Part of a small language model's weights: 7 heads of 64, attention and MLP in parallel.
MLP neurons of a small language model. Each row is named by its layer, matrix (down: output weights) and neuron, and shows model dimensions 48-111. Each number is 128 + 32 x the weight over its row's rms, rounded and kept within 0 to 255.
A block is one neuron, or neurons of one layer that tend to fire together. After each block is what it responds to, as a language model described it from the Wikipedia text at the highest values.

L4.down80 [134 118 118 136 173 153 129 112  51 106 127 134 152 161 148 153 114 111 157 164  81 109 148 144  92 226 130  63  82 109 153  93 113 114 174 110 113 126 183 112  86  98 146 135 103 153  68 180 134 147 140 161 112  88 102 168 118  80  89 165 107 107 119  88]
L4.down164 [117 163 129 105 106 173 135 137 141 171 152 122 113  86  58 139  76 117 127 150  84 132 124 134 126 125 119 135 121 171 150 146 146 145 114 132 108  99  99 164 159 204 109  48 135 122 118 114  69 143 105 139 147 134  79  99 118 143 161  93 110 104  37 110]
L4.down316 [ 96 115  92 103  90 168 174 186 172 148 233 117 181 170 104 147 110 117  83  71 150 111 134  97 157 101 149 152 158  87 147 132 124  62 137 214 140 117 157 139 161 103 146 143  64 129  97  73  98 216 118 136  84 115 188 107  91 143 170 132 147 130 124 146]
L4.down399 [ 99 121 134  86 143 117 102 139 106 179  98 120 161 138 204 138 125 132 129 138 122 106  91  98  72 192 143 100 155 119 159 124 102 122 159 121 130 142 107 139  72 114 161 122 132 149 169 104 144 152 154 134  96 155  70 157 133  78 176 133 166 138 109 110]
L4.down448 [119 112 140 120  28 107 149 170 110 167 108 165  66 133 113 103 111 129 126 157  81 120  49 130 126 134  62  98 147 133 149 136  98 127 113 119 139 123 109 130 115 235 126 148 186 127  91 118 159  78  86 130 123 163  92 186 105 162 114  98 149 147  96 108]
L4.down458 [ 83 105 128 121 199  82  95 118 153  98 134 186 120 171 114  95 182 118  92 142 114 145 195 110 127 130 165 132 117 121 164 142 128  93  86 129 186 116 106 119  94 115 168  63  98 124 127  90 144 214 182 135  93 129 161 189 110 113 139  93 111 113 107 114]
L4.down924 [140 116 137  41 155 118 100 155  83 142 146 107 117 123 105 113 141 108  90 134 105 180 170  98 149 140 129 152 127 174 171 149 122  95 130  90 162 112 126 111 106  82 142  96 129  91 145 123 150 154 155 147 129  62 116 147 161  56 173 162 186  56 101 116]
L4.down1340 [ 69 192 172  90 132 124 124 149 161 159 158  69  44 103 111  87 127  79 149 139 141 144 113 100 130 121  95  82 105 147  90 122 141 143 122 144 130  65 122 121  89 168 108  88 136 135 138  86 171 154 138 173 113 124 154 128 154 141 104 156 131 111 162 191]
Responds to: Noun-ending word pieces

L8.down23 [210 149  79 144  76 149 147 175 160 187 114 111 125 109 194 131 156 128 161 178 139  77 144 108 145  71  67 118 133 107 145 126  99 149 161 157 160 170 187 106 150 145 100 123  96 145 171 125 141 115 116 113 125 153 104 176 143 137 157 116 181 107 112 126]
L8.down340 [133  96 107 159 173 144 125 189 135 139 143 104 100 158 154 108  99 127 136 155 123 152 125 105 156 159 122  57  83 150  97 131 121 162 152 125 151 196 154 135  55 103 101 153 196 150 155 143 160  95  75  69 144 179 112 128 100 121 173 103  98 174 170 138]
L8.down498 [107 145 160 156 151  99 132 141 140 178 144 139  84  35  53 182 148 132 181  63 174 155  84 141  73 109 206 113 155  91 137 154  95 120  97 126  99 174 174 193  88 121 107  70 140 116 152 113 103 134 159  81 178  99  89  97 131 115  49 120 150 111 125 181]
L8.down1232 [201  65 178  90 166 146  92  63 153  78  82 191 149 156 165 131 126 160 108 193 129 120 141  89  88 127 153 166 143 126  94 137 132 139  70 103 169 140 130 139 163 127 151  90 112  93 137  82 131 149 140 134  97 134 129  82 120 193 130 135 136 124  96  91]
L8.down1362 [ 93 116 174 132 141  74  94 129 133  93 190 115 156 109 119 157 150 151 119 170  85  95 128 152 147  87 178 177 144 128 144 173 159 113  93 131 119 153 120 184 161 110 153 142 160 138 101  74  90 164 161 124  83 142 117 107 136 140  85 147  99 143  80  82]
L8.down1556 [139  76 152 146 136 127 123 166 131 162 121 106 135 121  69 137 104 127 153 151  95 125 101 139 107 142 153 179 115 115 115 145 173  78 131 112 137 116 164 177 154 132 121 177 120 250  84  89  84 130 161 172 129  36 151 119 145 175  74 134 122 167 138 157]
L8.down1652 [127 115 130 152 107 111 129 114 117 111 144  45 108 113 127 154 121 119 166 148 141 141  68 180  69 119 129  94  92 142 120 132  99 197 163 165 169 125 129 121 170 166 151  81 157 191 165 175 133 135 148 136 166 117  68 171 130 105  97 162  95 138 153 170]
L8.down1777 [  0 149 127 130 171 130 183 134  49 134 128 129  98 137  92 119  78 159 150 114 142 110  91  77  73 185 109 169  70 213 145 122 147 126 203 111 128 137 133 146  90  90 155  92 143 156 154 203 131 125 114 198 115 108  77 130  81 116 143 171  95 164 145  84]
Responds to: Taking and acquiring verbs

L4.down311 [215 119 122 154 191 107 155 204  62  58 120 130 135 150  97  92  88 121 131 189 100 149 165 114 127 141  68  93 135 146 105  89 126  76 166 129 106 130 168 111 134 114  99 123 157 144 129 102 174 146  80  68 130  90 127 140 181 156 162 134 116 144 119 172]
L4.down728 [196 147 181 136 137 152 169  95 182 101  92 175 152 156  99 120 170 149 114 142 122 109 141 170 102 120 143  92 139 152 131 153 112  63 108 146 182  85 139 164 116  92 192  73 206 142 193  67 133 176 127 136  81 129 142 127  90 177 101 126 144  87  91 176]
L4.down815 [127  38  76 105 199  81 135 159 127 126 142 130 111 137 112 116 135 124 142 161 160 151 130 118  70 154 126 117 101 159 108 111 126 122 106 149 170  75 107 127 139  52 134 170 134 101  88 181 142  92 141  79  89 193 166 166 195 135  85 154 125 127  85 156]
L4.down875 [ 90 141 155 100  83  62 160 118 114 152 229 156 137  94 138 113  86  97 112 146  92  86 125 145 177 138 135 121 129 153  93 133 192 102 183 114 130 111 108 148 131 126 113  31 111 139 153 104 186 170 119 123 125 150 183 142 124 136 172 119 117 102 132  89]
L4.down1256 [143 119 134 137 134 106  85  69 159 173 118  82  58 138 120 105 120 100 126  94 117 132 163  92 125 133 123 174 119 132 154 116 106 135 119 103 177 123 133 155 114 101 140 104 149 194 188 117 105 135 151 112 131 160 102  81  75  64 111  88 126 100 150 133]
L4.down1492 [137  88 141 113 136 138  86 120 152 120  93 101 141 178  86 152 135 148 103 152 149  61 148 147  90 124 121 137 131 135 124 147 101 116 122 136 106 141 125 123  95 159 131  96 217 166 113 102  87 141  88 136  97 186 152 131 126 116 156 132 121 124 120 131]
L4.down1514 [ 66 173 129 144 147 182 183 111 114  52 112 144 177 210 108 121 166 160 152 119 129 169 139 113 153 115 108 184 142  92 162 158  84  66 128 152  90 140 156  75 146 101 124 140 131  99 151 162  92 170  96 106 107 177 123 126 113 220 113 123 149 130 120  89]
L4.down1602 [187  38 164  93 113  91 143  97 159 146 114 159 137 182 169 139 120 134 144 182 102  58  82 111 104 154 134 147  91 109 154  94 131 131  83 123 219 171 125 165 166 186 177  57 118 163 138 126 122 187 174 165 136 131 161 147 126  87 128 152 109  95 103 142]
Responds to: Predicate verbs expecting complement

L2.down199 [ 97 116 107 140 143 144 174 122 147 145  68  94 157  61 162  95 152 192 121  91 136  58 143 102 156  83 137 107 125 164 144 148 119 171 128 140 136 171 135 184 132 184 162 147 148 166 150 116 129 140  98 148 127 155 125  82 106 158 126 120 122 154 144  72]
Responds to: Word-completing suffix fragments

L8.down601 [ 68 160  76 100 127 216 120 138 109 109 164 136 102 156 142 128 167 171 102 127 179 117 104 124 148 132 143  92 143 142 125 106 124 123 232 178  99 127 142 144 171 122 127 117 213 101 125 100 124 145 185 144 130 112 107  88 176 146  91 141 124 150 121 125]
L8.down701 [  0 183 123 160  71 147 127 132  77  40 136 137  93 105 133 154 160 108 137 158 130 122 116 151 166 103 133 133  90 123 128 161  93  93 247 150 144 149 114 112 133 160 153 148 121 100  81 124 131 153 121 111 157 198 117 145  89 139 115 194 161 102 136 126]
L8.down721 [ 77 104 138  80 136 170 143 113 138 110 138 177 152 145  90  87  99 167 176 149 123 184 142 154 153 193  71 152 150  90 151 209 108 130  85 132 125 105 117 144 113 196  95 156 110 170 151  75 161  78 160  61 146 138 160  96 151 188 156 119  98 122 126  64]
L8.down904 [ 37 166 144 143 130 151 156  85  63  96 199  68 141 168 134 145 152 194 200 142 139  62 137 117 137 219 137  86 198 102 145 144  97 112 191 149  73 105 163 171 127 145 153 179 120 144 135  95 170 185 182 134  94 106 150 133 136  97  88 156  81 142  96 121]
L8.down946 [137 164 170 116  95 121 101 118  70 199 175 143  55 121 104 183 124 145 178 143 165 185 149  66 115 133 157  90 106 112 116 165 174  91 115 153 162 115 112 106 153 165 116 202 120 125 108 141 131 182 117 154 164 130 161 115 124 136 124 167 158 102 182 123]
L8.down1033 [117 203 150 169 130 117 168 158 115 104 175 156 103 134 101  55 158 137 134 149 138 129 166  81 118 113 130 130 142 175 160 157 157 138 255 133 195 162 115 105 148 116 136 148 131 102  93 118 171 207 121  96 194 139 172  90 174  83  95 123 173 132 140 154]
L8.down1322 [ 77 115 137 170  97 152 130 180  83 106 170  92 145 176 162  86 102 110  73  96 120  67  76 130 137 218 179 196 123 109 147 142 143 117 203 166 107 127 150 134 173 114 157  95 168 192  66 168 135 150 129 121 109 157  80 132 141 112 148 110 131  27 192 159]
L8.down1412 [ 54 131 102 159  80 152 150 171 176  96 162  94 172 129  85 119  71 186 170 105 134 126 101 148 101 168 124 154 116 137 195  93 110 136 212  97 117 129 129 104  85 147 190 130 170 147 111 142 133 131 134 106 169  67 142 172 155 142 115 154 150 144 134  88]
Responds to: Noun-phrase head endings

L2.down192 [121 164  81 124 106 138 146 194  96 196 160 115 117 150 131 131  83  87 102 152 143 185 120 142 138 163  61 111  82 106  94 168  90 108 143 207 103 134 124 116 136 105 149  94 121 141 147 141 138 147 156  81 135 142 138 130 170 137  75 100 113 146 111 142]
Responds to: Verb ending before its object